Weights of a small GPT-style language model, trained from scratch on English Wikipedia.
Size: MLP 1536 tanh GELU, vocabulary 32768, 34M parameters.
Training: a variant of Adam for these matrices, 8474 steps.
MLP neurons of a small language model. Each row is named by its layer, matrix (up: input weights; down: output weights) and neuron, and shows model dimensions 144-271. Each number is 128 + 24 x the weight over its row's rms, rounded and kept within 0 to 255.
After each neuron's rows, "fires on" lists the tokens most often at its 100 highest values on Wikipedia text that the model never trained on; "fires before" lists the tokens most often just after its 100 highest values on Wikipedia text that the model never trained on.

L2.up1395 [115 127 141 122  90 114  79  86 117 152 133 102 148 101 122  68 149 130 137 191 115  78 118 142 117 139 157 139 129  94 118 137 125 185 105 130 136 102 161 116 106 135 150 129 171 111 111 127 143  51 115 118 151 142 102 136  88 123 127 107 117 118 129 141 123 151  97 125 122 143 142 143 139 113  88  96 144 121  83 145 138 144  98 124 132 150  99 159 209 156 125 159 128 102 115  95 103 174 122 107 121 135  91 129 140 119 132 145 145 103 137 125  95 146  95 120 108 106 133 150 101 122 131 109 105 118 102 120]
L2.down1395 [ 84 127 120 102  86 148 103 144 124 117 117  93 137 148 157 144 104 126 104 129 129 118 105 106  98  95 100 117 112 135  87  97 129 150 189 138 123 122 114 122 149 184 163 102 106 140 133 112 101 132 123 115 129 133 141  77 136 127 124 108 146 184 142 127 168 117 154 129  99 139 150 145 136 136 114 169 120 130 122 136 126 141 121 100 171 149 128 141 173 105  99 109 102  75 130 149 130 117 130 132 116 119 131  96 129 129 116 133 113  90 155 103 133 129 101 156 138  88  85 140 108 176 155 128 100 151 114 130]
fires on: " /", " |"
fires before: " ", " (", "."

L2.up487 [139 109 127 104 140 153 123 123 137 123 116 174  84 100 152 118 178 135 195 131 161 125 110 114 104 123 188  94 113 116 159 185 136 104 145  82 165 102 159 124  93 146 116 106 174 127 127 138 150 116 150  91  77 142 122 152 153 133 139 101 142 157  99 129 121 155  94 108 115 137 129 121 132 108 105 131 162 137 106 102 130  86 153 146 152 137 111 144 128 131 147  99 158 152 120 136 138 133 154 144 130 130  77 132 147 153  99 131 141  98 142 139 127 138 186 135 160 168  95 151 109  99 120 102 130 119 152 154]
L2.down487 [115 117  85 160  86 128  80 136 128 119 119 127  93 123  77 102 162 116 150  88 118 166 120 133 127 107 145 131  73 164 113 114 110 135 144  93 155 119 175  89  97 106 143 164 135 111 133 116 114 168 125 163 128 113 119  99 102 130 130 136 144 129 175 122 162 140 130 134 114 146 150 127 149 155 141 156 165 148 133 184 121 143 132 136 150 101 119 122  90 138 130 136 115 135 183 106 153 124 138 132 127 156 113 103 127 101 127 114 148 139 131 143 137 115 143 152 127  94 103 123 134 179 129 134 177 126 111 140]
fires on: "\n", ")\n", ";\n"
fires before: "-", " of", ":", "\n\n"

L4.up406 [140 115  95  82 161 165 137 119 157 132 156  97 109 137 141 125 135 125 142 163 199 126 136 112 108 117 112 137  88 119 154 164 171  81 123 153 173 132 132  67 128  91 193 159  86 106 140 131 136 120 108 129  95 148 135 142  91  75 141 135  70  74 112 132 137 120 121 112 121 124 102 142 169 155 123 148 128 142  79 139 144 138 139 164 140 141  82 133 133 127 163 111 141 116 105 128 166  93 121 120 125 126 125 129 141 118 121 130 170 125 157 164  73 153 138 156 116 124  88 139 126 128 141 164 101 148 151 139]
L4.down406 [107  99 145 134 106 138 120 106 159 125 123 130 181 122  93 138 133 130  99 128 115  99 128 114  91  99 157 132 124 131 165 120 149 130 142 118 130 128 141 115 139 155 133 114 121 145 112 121 148 153 112 157 144 168 161 175 144 126 123 121 136 155 120 149 139 129  95 155 138 120 138 147 131 163 136 130 105 151 123  88  98 169 135 140 144 130 151 124  93 103 154 124 163 156 130 100 116 113 138 116 157 113 155 150 122 123 128 137 128 108 128 138 137 104 118 148 152 101 155 181 103  78 115 110 121 164 109 127]
fires on: " /", " as", " Type"
fires before: " ", " ("

L2.up449 [116 140 147  95  74 123  68 106 132 107 150 143 156 105 123 134 186 136 156 121 127  88 129 167 117 113 168 112 135 125  76 146 107 179 134 140 124 126 136 150 124 136 159 127 129  92 109 156 137  93  96 157 158 139 155 122 106 150 148 150  80 126 149 178 121 125  91 104 157 137 137 125 138 110 127 105  94 158  88 176 143 124  92 154 127 180 122 147 174 115 142 163 111 115 109 102 131 166 120 126 124 116 108 137 131 153  91 144 166 131 143 150 142 176 112 117 139  83 147 172  82 120 125 166 124 169 107 102]
L2.down449 [140 154 155 120 161  93 121 154 113 112 141 100 159 106 156 132  91 119 108 129 121 158 138 142 105  92  45 117 133 123  96  78 121 122 111 131  93 139 120 145 140 138 133 102 133 137 162 114 157 137 118 161 132  88 134 138 108 130 149 124 111 172 128 108 161 131 107 149 132 102 173 115 128 139 159 126 103 109 121 108  97 150 127 128 159 151 138  66 158 145  94 136 168 108 141 116 126  75 113 123 152 147 142 134 135  85 106 128 134 136 163 125 128 107 116 177 130 153  77 105 136 131 108 104 121 112 162 123]
fires on: " /", " mi", ":"
fires before: " (", " ", "\n", ")\n"

L2.up706 [143 129 156 144 117 144 124  85 117 174  91 107 142  91 154  77  99 162 195 110 122 114 156 104 130 150 149 120 156 152 143 160 109 145 137 109 129  80 114 131 149 131 149 116 109 102 179 106 117 116 172 125 147 108 113 128 136 109 126 141 125 127 119 134 120 154 104 106 165 106 119 122 119 146 110 132  96 148 143 127 127 149  98  87 122 104 109 126 155  93 122 129 118 155 132 134 130 162 127 139 130 146  85  99 114 111 107 161 148 114 148 123 118 133 145  89 110 144 110 163 103  85 119 111 139 100 148 132]
L2.down706 [128  96 133 114 146 138 140 130 114 128 129 154 140 135 151 115 127 179 149 123  83 127 122 107 136 139 145 165 148 124  98 119 154 206 140 132 112 145 106 132 121 133 167 136 138  86 155  86 111  72 169  94 122 117 158 101 116 137  91  92 130 174 103 142 122 110  95 125 126 118 148 134 120 123  78 160 128 152 133  77 123 149 182 133 157 134 126 127 162 104 154 140 126 178 133 162 102 146 152 121 121 126 101 155 145 168 119 164 124 116 175 112 140 137 135 110 128 115 129 122 142 107  89 118 169 126 110  89]
fires on: "\n\n", ")\n\n", " under"
fires before: "=", " ", "International", "^{", " ("

L2.up1393 [119 129 175 131 116 126 133 105 170 200 145 138 144 166  63  94 121 133 123 107  91 100 101 125 110 117 171 137 146 108  97 133 118 147 116 155  91 131  98 125 125 127 146 167 102 108 128 134  95 133 120 161 129 161 117 125 110 140 139 102 125 140 135 115 169 164  98 144 181 145 106  88 137 155 138  78 117 120 124 104 162 123 135 106 122  87 101 105 157 133  90 101 148 150 155 112 166 146 101  93 105  83 155 128 143 140 164 142 129 114 117 134 135 140 164 118 129 125 122 128 148  95 132 150 104  94  70 140]
L2.down1393 [146 150 168 150 173 166 128 139 129 121 126  91  84 104 121 114  88  81 112 157 128 104  93 126 118 129 151 154 151 178 128 125 130 158 168 139 144 110 117 142 116 134  92 121 120 124 168 138 137 150  95 124 119 130 110 108 136 123 117 162  96  98 108 100 120  98 145 100 144 138 121 113 133  94 141 131 167 118 176 176 144 122 165 162 125 134 131 149  99 144  93 116 143 131  93 133 130  79 177  99 127 152 149 117 134 124 133 127 144 138 114 147 153 115 125 124 105 126 124  86 161 116 139 147  80  99  93 106]
fires on: " of", ",", " &", "'s", "."
fires before: " ", " the", " Ide", " Mine", " Oz"

L2.up1425 [157 126 136 110 119  60 108  81 161 141 147 143 104  99 158  92 125 154 186 101 119  95 150 102 133 111 183 161 106  95 143 130 122 113  92 112 161 126 145  96 144 144 111 142 140 138 113 145 133 120 130 164 131  86 134 132 114 117 138  77 159 150 128 173 143 125  99 152 159 136 130 133 134 118  96 145  70  88 105  99 156 138 118 103 109  93 121 150 139 141 112 176 123 107 133 139 148 114 117 118 144 150 141 152 179 135 149 152 129 166 107 101 144 146 123 145  98 108 138 107 126 138  96  98 145 156 129 102]
L2.down1425 [152 146 121  97  97 174 105 111 137 126 125 105 140 146 101 120 191 118 114 139 108 151 156 134 138 110 139 136 138 148 112 128 127  96 133 145 154 155 127  67 115 135 110  91 121 135  95  92 109 127 156 144 123 121 143 140 156 108 115 128 143 174 142 117 101  96 104 147 116 145 141 106  90 128 181 110 155  93 101 119 120 142 113 144 127 134 111 115 109 157 133 122  99 135 113 147 112 151 109 157 137 109 145 122 159 119 133 138 158 150 137 111 143 122 169 202 148 102 117 144 133 124 104  79 113 135 152 101]
fires on: " —", "\n\n", " their"
fires before: " |", " |\n", "=", " "

L2.up1350 [123 197 126  80 104 157 141 137 152 133 135 128  99  74 122 119 120 141 174 161 103 104 134 106 115 154 139 164 123  97 191 173  99 155 135 105 145 122 137 176  74 117 164 132 152 139 136  80 141  92 138 143 152 129 151 112 150 119 101 126 141 139 109 118 129 112  89 133 148 143  76  61  87 152 145 119 119 145 125 119 136  94  97 125 134 142 122 139 169 136 144  95 145 124 125 103 156 150 144 113 111 115 113 147 108 133 129 143 119 137 133 155 140 121 103 144 163 140 123 155 150 113 113 156 151 165 116 130]
L2.down1350 [122 167 115 108 108 118 112 123  99 133 121 149 138  99 118 125 110 165 112 120 117 163 109 113 121 123  74 143 106 171 147 153 137  83  94 149 143 142 143 175 163 164 140 166 133 103 110 121 108 121  98 175 170 129 119 108  95 151 144 142 124 117 172  79 145 137 143 150 113 152 100 125 124 112 153 160 101 142 160  89  79 133  83 140 149  98 137  85  99 137 134 141  95 128 153 131 119 175 157 124 127 130 138 104 105 133 129 159 119 142 141 126 137 122 140 131 157 117 103 128 118 154 108 154 142 188  99 150]
fires on: " place", " Party", " career", " expression", " population", " data"
fires before: " |", "\n", ":", " data"

L4.up953 [141 130  99  66 128 112 121 130 176 116 158 109 104 107 137 140 150 131 130  85 123 114 143 113 105 139  74 141 164 113 127 140 175 144 134  93 112 123 158 132 140 135 131  77 130 141  88 124 128 133 101 129 100 162  92 128 125 151 133 175  86 112 102 111 123 152 138 114 142 123 116 154 139 129 136 122 137 110 144 139 104 141 144 142 146 172 124 143 116 114 131 120 119  62 110 135 122 113 112 125 147 140 119 115 169 127 110 133 121 171  61 171 165  92 125 114  96 110 126 200 142 113  80 102 140 116 147 139]
L4.down953 [135 102 157 161 131 180  96 139 115 154 172 148 145 141 121  90 104 122 152 158 107 110 133  79 141 145 111 127 123 162 131 131 136 165 121 109 104 101 116  97 128 144 133 106 113 111 110 133 110 140 127 132 146 109 142 135 131  96 140 146 129 122 116 103 128  71 121 136 117 124 128  98 114 139 134 123 167 135 120 125 145 126 134 119 141  89 131 158 147 126 205 101 111 120 137 100 118 100  90 111 146 139 127  91 104 145 100  75 136 144 133  88 131  95 128  94 120 101 127 149 122 145 120 123 162 125 131 144]
fires on: " /", " be", " which", " that"
fires before: " ", " ("

L4.up1067 [131 103 140 124 106 124 149 113 175 121 141 113 145 115 123 140 148 114 145 131 108 140 129 146 139 123 141 116 127 170 154 168  82  89 149 160 114 148 174 145 133 119 107  98 130 138 168 137 136 119 151 115 127  93 136 119 128 108 118 125 138 131 118  96 164 111 135  97 137 128 146 180 104 170 127 157 124 140  84 115  58  99 120 110 145 110 138 105 143 147 108 134 168 112 157 132 106 135 145 145 125 156 130 172 133 146 120 127 166 160 100 195 124 120 126 133 156 139 108 131 150 124 113 123 143 126 141 116]
L4.down1067 [116 135 161 151 104 124  89 150 125 167 156 113 183 121 127 156 136  75 201 187  84 132 126 100 113 125 153 152 128 108 111 104 114 141 144  82 147 127  84 134 137 123 109 151  92  98 131 116  88 112 149 132 142 149 135 123  95 109 124 188 121 112 130 118 127 112 136 130  57 149  92 164 178 103 122 155 136 110  91 131 120 138 118 116  92 115 183  82  81 149 119 103 146  99 133  97 118  98 101 105 162 137 147 157  56 105 117 173 174 148 131 118 146 168 123 127 105 149 156 126 165 110  99 157 112 149 114 103]
fires on: " /", " most", " some"
fires before: " (", " "

L2.up756 [139 130 101 136 151 132 102 119 103 171 157 113 113 124 124  54 144 133 185 139 133 119 129 103  59 163 129 113 146 138 144 119  89 168  75  99 145 124 126 175 145 132 142 160 134 156 125 120 112 120 131 141 153 135 105 162 113 171 101 123 131 112 130  75  46 125 141  97 159 160 114 116 138 149 127 119 155 149 158 164 124 155 141 100 139  81 135 156 145 130 150 109 147 131 192 146 130 128 152 103 146 120 130 137 121 105 104 126 128 120 112 167 163 129 162 133 121 132 133 187  90 150 116 151 117 147 120 112]
L2.down756 [ 97  99 133 130 171 150  79 112  79 116 148 108 149 125 148 149 158 135 118 114 112  91 159 155 137 107 111  74 141 183 158 108 165  84  94 118 135 106 115 136 127 122 141 121 105 110 125 135 170 162  92 141 185 120  71 134 120 144 130 143 128 157 110 102 138 113 181 104 136 161 108 119  80 115 147 119 142 133 196 136 126 129 105 105 176 127 123 112 141 160 158 109 123 112 142 129 161 116  92 144  97 120 120 109 144 153 116 104 136 126 119 167 153 125 134 153 146  99  84 138 136 167 129 115 151 136 119 124]
fires on: " Party", " F", " FC", " US", " Records", " Team"
fires before: " |", ":", ";", "\n", ".C", ")"

L6.up406 [126 150 149 101 103 107 145 108 130 102 158 141 106 121 109 139 142 138 151 112 119 116 118  94 143 171 127  97 119 145 158 147 146  91 150 124 127 152 131 135 113 136 141 112 137 162  87 146 131 144 103 126 160 113 144 102 109 149 131 173  77 119 174 116 177 111 144 116 143 145 109 179 157 112 152 122 175 132  61 123 137 130 127 127 172 143 138 122 103  97 120 133 127 173 109 141 112 148 130 158  99 151 140 146 117 164 126 124 124 136 111 133 128 111 114 145 132  85  98 170 160 117 126 147 134 153 112 118]
L6.down406 [130 115  94 112 136 201  99 170 129 123  95 152 113 138 135 153 141 183  96 171 115 138 119 135 148 147 145  87 127  94 101 154 106 117 115 162 101 129 157 136 136 179 155 118 101 143 143 140 126 147 155 121 127 166 107 148 141 119 131 109 146 140 134 147 155 133  85 137  86 151 132 118 126 124  93 128 129  99 127  90 165 135 147  88 125 132 159 133 136 120 158 138  98 134 118 107 113 132  90 130 119 160 171 144 142 120 106 123 118 173 149  92 133 187 121 131 123 151 115  93 101 116 161 148 138 107  89  95]
fires on: " /"
fires before: " (", " "

L7.up86 [132 119 117  95 148 152  87 139 101 173 170  99 134 123  96  57 142 132 132 136 131 105 127  86 158 130 138 127 118  98 163  91 111 137  74 134 136 133 123 102 138 165 169 123 158 173 120 145  93 120  77 121 123 151 150 161 123 131 110 118 104 149 108 115 136 160 107 139 108 156  93  91 111 145  86 137  84 154 124 150 104 128 129 143 121 106  96 118 104 167 102 100 108  95 168 128 180 123 150 137 121 120 139 121 156 138  96 116 112 129 119 143 117 108 144 111 129 136 100 176 116 135 178 127 121 139 121 122]
L7.down86 [159 107 116 115 119 154 123 100 121  97 147 176 126 127 165 165 160  83 140 176 128 121 139 118 122 102  97 167 141 172 118 140 145  88 195 155 148 121 128 143 115 149  97 137 124  84 164 136 152 118 103 133 126 112 142 119 124 142  81 139 119 141 109 121 135 114 179 107 144 113 108 102 142 127 169 115 157  95 119  92 176 121 105 117  90 104 141 142 106 110 144  99 115 128 149  98 121 121 100 114 111 150 137 121 103 133 125 162 142 137 120 120 130 136 119  98  89 155 122  76 101 144 135 122 159 117  88 152]
fires on: "%", " mm", " cm", " W"
fires before: " |", " |\n", " ", " (", " of"

L2.up1331 [139 121 120 125 109 105 113 123 117 120 102 148 167  75 117 127 161 165 144 111 115 104  86 132 157  99 177 139 124 134 121 156 110 178 151 143 130 127 161 104  93 133 166 113 131 125 120 154 133 106 162 118 131 131 181 126 149 100 152 160 138 175 134 121 132 107 116 117 171 126 125 175 140 147 117 104 116 112  93 134 156 139 132 173 122 140  86 126 171  75 103 127 114 131 113 158 150 168 146 113 167 127 114 133 121 165 107 139 115 134 149 105 102 130 120 122 127 111 121 159 123 102  93 129 116 131  81 107]
L2.down1331 [123 113 161  83 156  92 112 125 145 105 107 110 133 133 105 103  94 181  81 143 155 149  81 114 125  98  96 140 104 138 117  83 126 177 115 111 121 116 155 129 139 150 120 113 113 133 106 168  95  94 115  99 145  73 134 136 143 124 166 114 104 175 115 119 132 155 113 128 125 104 102  94 123 141 109 109 101 153 108 126 137 142 189 148 164 127 162 139 160 111  64 124 114 133 130 135 166 131 130 137 154 119 177 116 138 129 132 177  78 114 121  97  98 102  99 137 123 117  97 116 137 100 145 125 135  96 129 117]
fires on: " /", " under", " hold", "On", " on"
fires before: " ", " (", ":", " the", " |", "-"

L7.up329 [146  99 115 130 113 149 128 145 131 107 154 170 116 129 149 171 154 109 157 132 134 160 130 127 166 139 180 126  72  97 132 115 116 188 121 133 127 113 137 119 142 137 124 142 156 114 111 178 115 121 142 100 106 129 159  96 130 139 127 141 118 153 103  90  95  65 167 108 139 146 137 139 140 106 115 108 142 123 119 142 164 128 154 101 120 140 123 132 138 124 124 175 131 107 115 123 130  95 106 159 191 121 108 100 164 184 166 120 109 123  94 161  97 158 141 153 161 117 153 159 126 121 136 133 147 103 138  95]
L7.down329 [148 127  95 168 120 128 133 139 126  98 125 104 135 144 115 128 131 137 110 103 166 146  75 120 116 129 150 112 118 131 150 112 100 131 167 134 143 156 145 187 113  90 111 119 157 123  64 123 115 151 146 171 127  84 153 161 131 158 141 139 125 112 120 150 118 132 122 115 183 135 155  98  95 108 115 165 149 108 134 105 127 115 123 119 102 133 145  93 105 151 121 134 181 129 166 141 133 151 152 114  98 110 133 120  74 132 133  98 108 123  90 149 126 108 188 165 141 104  81 198 124 120 118 129  77 123 132 102]
fires on: " ", "-A", "-C"
fires before: "1", "2", "S", "ww"

L6.up942 [167 149 122 139 149 105 132 113 123  99 129 155 157 124 155 141 164 128  91 114  91 120  89 114 108 152  92 126 110 155 107 136 143 142 128 128 129 169 157 144 146  81 131 128 106 174 104 109 138 142 127 149 145  65 119 157 102 163 118 151  83 169 171 121 147 163 155 118 123 148 122 114 173 167 176 175 136 144 161 129 117 112 137 106 120 151  97 139  93 110 116 139 124 137 135 128 106 110  90 194 115 104 155  76 117 136 168 121 140 145 132 120 142 120 130  92 120 112 161 118 125 118 118 117 135 138 140 142]
L6.down942 [142 125  97 135 123 150 128  88 107 108 134 132 102 157 148 123 111  99 121 156 142 172 108 121 102 101 150 153 147 130 131 143  85 118  96 167 179 121 144 133 126 151 128 113 110 121 141 148 135  99 135 134 101 123  88 143 110 108 162 116 136 120 114 118 131 100 117 121  97 168 120 109 120 121 126 175 111 144  77 103 132 142 114 135 119 166 107 107 139 129 123 122  95 104 130 111 122 145 134 112  92 150 130 137  91 145  90 150 106 120 162 123 102 158 108 151 172 126 107 123 154 123 143 125 174 134  93 109]
fires on: "″N", " September", " had", "age", "aged", " was"
fires before: " ", " a", " |"

L2.up401 [140 139 149 122 118 136 162 126 136 155 119 119 106 130 114 141 160 143 145 128  97  67 114 126 147  97 157 148 114 147  95 142  89 156 117 154 162 145 112 139 138 143 181 119 154 108 123 105 131 123 168 134  97 118 152 178 133 124 154 138 149 127  87 172 135 129 104 133 173 109 113 157 142 153 115 104 128 151 106 111 151 152 133 173 106 146 107 113 169  95  93 134 162 156 118 135 132 181 129 104 162  91 121 105 121 109  64 150 150 113 149  84 116 116 134 144 132 140 131 112 111  80 136  96 161 104 152  87]
L2.down401 [160 134 189 101 105  95 120 122 117 127 158 102 129 152 120 121 127 183  81 101 127  88 107 149  90  99 108 112 101 120 120 123 136 125 123 104 115  76 107 100 130 168 158 128 158 146 145 120 139 116 134 149  64  84 147 123 165 139 155 105 149  89 108 183 167 127 124 158 104 119 136 131 141 131  85 128 118 174 107 130 150 110 136 132 159 118 110 138 123 146 117 126 107 114  96 145 135 130 118 163 178  78 121 123 110 102  97 177 119 107 162 126 122 149 119 165 131 136 103 105 144 139 124 141 139 152 107 115]
fires on: " under", " /", " over", " on", " off"
fires before: " ", " the", " (", "-"

L7.up890 [139 127 137 110 132 147  97 146 160 135 104 143 121 146 154 150 113 128 130 117 135 106 183 137 201 150 149 143 141 162 138 124 178 129 114 115 127 164  78 127  98 108 103 139 174  94 117 144 106 142  95 130 150  96 108 141 136  89 125 116 140 132 161 128 137 112 147 128 130 135 104 152 111  95 113 114  94 156 119 159 139 118 137 145 142 127 129  75 184 151 121 130 137 110 152 119 153 139 115 121 170 135  96 112 104 150 169 124 124  80  99 144 131 121 124 114 123 101 158 142 146 130 128 132 161 158 155 114]
L7.down890 [ 75 152  89 167 123 104  90 175 151 105 136 146 123 152 156 120 130 202 160 126 184 119 122 138  93 154 150 143 143 114 124 120  97  92 103 127 137 126 138 153 122 115 144 168 112  86  99 112 118  78 145 134 125 108 144 133 116 145 146 105 129  99 117 157 133 148 209 101 127 160 139 112 128  98 122 144 158 122 121 136 132 123 132 126 142 120 130 120 121 159 160 144 150 110 123 157 126 174 104  83 138 204 122 127 173 129 156 132 104 118 121  90 137 119 161 127 113 140 123 122 161 114 139 140  86 157 148 115]
fires on: " ", "."
fires before: "1", "2", "3", "5", "4"

L2.up764 [114 127 109 113 186 138 135 112 122 141 146 119  70 148 123 104 141 139 177 128 137  91 124 128 125 103 154  99 133 117 131 207 128 102 146 137 135  94 122  82 104 147  87 109 124 105 142 133 128 110 165 173 122 138 131 125  85 144 133 123 113 164 101 137 134 117 127 105 134 140  96 105 128 175 116 104 135 129 120 142 117 101 135 104 133 153 133 142 148 115 143  99 138  92 123 150 145 150 118 152 109 129 107  83 131 194 116 128 116 127 171 144 132  99 175 115 116 128 147 150 126 126 118 119 141 181 179 150]
L2.down764 [141 109 109 138 145 124 110 160 165 114 138 157 134 133 107 157 140 114 132 106 111 167 137 131 122 109 120 134 132 125 106 122 139  98 150 149  95 126 101 117 101 100 138 117  95 141 103 136 140 173 106 113 103  93 179 142  98 152 129 142 125 150 159  87 139 151  99 101 121 153 127 136 136 160 125 109 158 128 136 153 119  97 114 105 106  94 134 129  98 122 113 119 140 131 204 123 155 127 120  92  99 109  97 118 139 104 119 143 110 112 116  55 156  96 134 112 134 171 121 110 116 170  87 116 127 143 144 116]
fires on: "\n", ")\n", "^{", " at", " UTC", ";\n"
fires before: "-", "2", "\n"

L2.up780 [132 137 149 120 101 113 144 113 125 124 141 142  70 144 135 119 139 133 155 119  89 120 137 120 131 138 148 147 139  35 122 145 141 113 145 160 155 106 106 144 161 133 138  98 152 140  93 104 153  91 114 160 156 109 112 131 148 162 133 147 106 104 117 115 105 144 107 162 176  77 102 144 158 120  90 108  76 119 129 130 153 129  57 121 152 132 124 161 157 126 129 172 122 101 132 135 137 174  97 164 127 147 120 135 135 109 153 143 106 128 168  83  86 145  93 127 123 131 167 133 126 113 125 139 150 174 148 137]
L2.down780 [100 142  69  70  89 153 143 160  82 141 144 160 149 170 140 123 117 127  94 104  91 141 110 109 131 134  90 100 153  98 117 137 154 128 128 104  75 134 123 120 141 139 162 110 159 167 112 108 155 133 144 124 153  89 105  96 109 113 133 149 103 133 121 110 113 147 108 128 134 124 126 127 147 104 161 144 100  91 133 102 195 139  79 133 121 158 106 115 151 134 144 128 161 174 102 148 119 124 130  90 140 130 102 113 122 108 130 133 118 176 112 174  54 104  95 121 152 133 105 135 123 142 148 129 163 133  90  97]
fires on: " known", " —", " Gold", "°W", "–present", " such"
fires before: " |", " as", " medal", "\n", " for", " |\n"

L2.up271 [157  95 126 167 133 115 142  84 129 161 145 123 127 116 118 115 182 126 187 103 142 115 169 114 114 177 155 147  82 101 149 144 126 163 109 133 137 167 113 117  87 134 145 137 155 125 138 105  83 112 135 110 130 105 104 158 120 142 128 120 124  67  88 134 124  87  96 177 153 110 143 154 141 143  90  82 131 149 168 101  87 141 109  82 143 104 114 140 147 108 143 158 132 123 106 126  92 159 138 138 109 111  92 170 133 105 145 141 154 136 146 128 103  90 153 115 130 125 139 120 156 132 104 118 179 132 151 114]
L2.down271 [122 123 122 142 104 137 151 116 145 105 123 145 157 120 153 158  90 171  83 117  98 134 129 131 136 148 144  95 102 116 152 146 180  75 141 121 198 171 120 124 118 137 140  59 156 166 175 114 112 108 150 163 156 125 104 131 128 132  92  94 168  86 139  80 103  96 162 129 131 145  94 144 148 139 133 145 136 107 131 102  80 109 154 127  81 104 129 140 162 113 139 135 118 179 125 124 145 140 130 144 143  93 148 109 118 124 146 144 139 109 125 159  93 137  97 122 143 140 155 137 150 153 108 133 132 134 136 103]
fires on: " February", " October", " %", " Pld", "Climate", " Party"
fires before: " ", " |", ":", " |\n", "=", " is"

L2.up95 [130 102 160 155 145 116  96 124 145 161 101 148 104 127 125  68 172 143 153 135 103  98 144 107 157 145 167 159 156 120 113 136 128 159 126 116  90 103 116 119 125 141 132 165 146 119  98 188 118 120 163 130 145 108 152 129 120 112 116  93 111 150 116 116 148 162 132 117 135 120 124 156  86 130  79 129 150 135  99 134 113 122 118 109 101 104 132 160 159 128  78 131 161 147 141  91 110 109 161 130 132 116 131 111 151 104 128 125 150 159 119 125 134 150 150 149  88 130 126 134 129 139 141 128 126 151  96  93]
L2.down95 [120  94 157 117 146 142 145 133 111 126 102 108 114 111 110 106  98 133  79 157 118  75  94 129 110 144 169 148 178 126 102  80 119 145 180 119 120 120 119  92 132 140 140 156 179 155 140  96 153 156 167 127 126 155 138 103 141 142 101  96 102 130  96 142 108  88 148  89 154 150 130 137  97 113  90 164 115 158 120 176 125 179 145  99  87  62  92 159 142 137 114 147 117 121 115  97 115  91 120 127 119  71 166 104 103 110 135 110 101 136 141 145 132 105 114 163 110 127 101 116 111 132 127 127 129  98 116 126]
fires on: " /", " of", "ric", "ic"
fires before: " (", " "

L2.up521 [147 154 101 133 146 109 108 113  94 150 146 144  92 114  98  82 156 146 157  95 138 111 131 150 121 169 136 125 125 137 165 162 114 164 114 165 176 127 165 140 116 108 120 128 134 151 121 129  96 115 138 175 174 128 111 106 167 136 147 128  98 167  95 108 113 127 130 101 148  62 141 106 139  95 113 154 103 120 133 176 166 132  80  88 128  83 135 116 153 108 155 160 117 148 121 137 135 139 114 151 147 113 149 137 152  90 127 138 124 118 149 165 113 117 129 116 114 123 118 137  89 103  82 138 136 148 175 139]
L2.down521 [127 148 119 107 125 100 151 112  88 110 115 128  90 129 134 106 144 174 133 113 146 155 137 127 127 128 142 145 152 140 126 130 158 158 143 106 115 155 132 123 142  80 146 135 164 114 144 145 110 128 141 130 127  93 148 101 190  98 143  93 180 117 138 162 126 115 138 120 142 110 146 170 130  99  96 127 124 120 146  58 109 170  99 125 133 100 139 114 120 118 127 126 119 167 142 153 146 111 129 143 120 121 147 125 130 130 103 169 135 130 115  85 156 127 105 104  86 111 123 144 126 132 103  94 158 156 131  95]
fires on: "\n\n", " Silver", " Gold", ")\n\n", " relay", "°W"
fires before: "=", " |", " medal", "\n", ";", "International"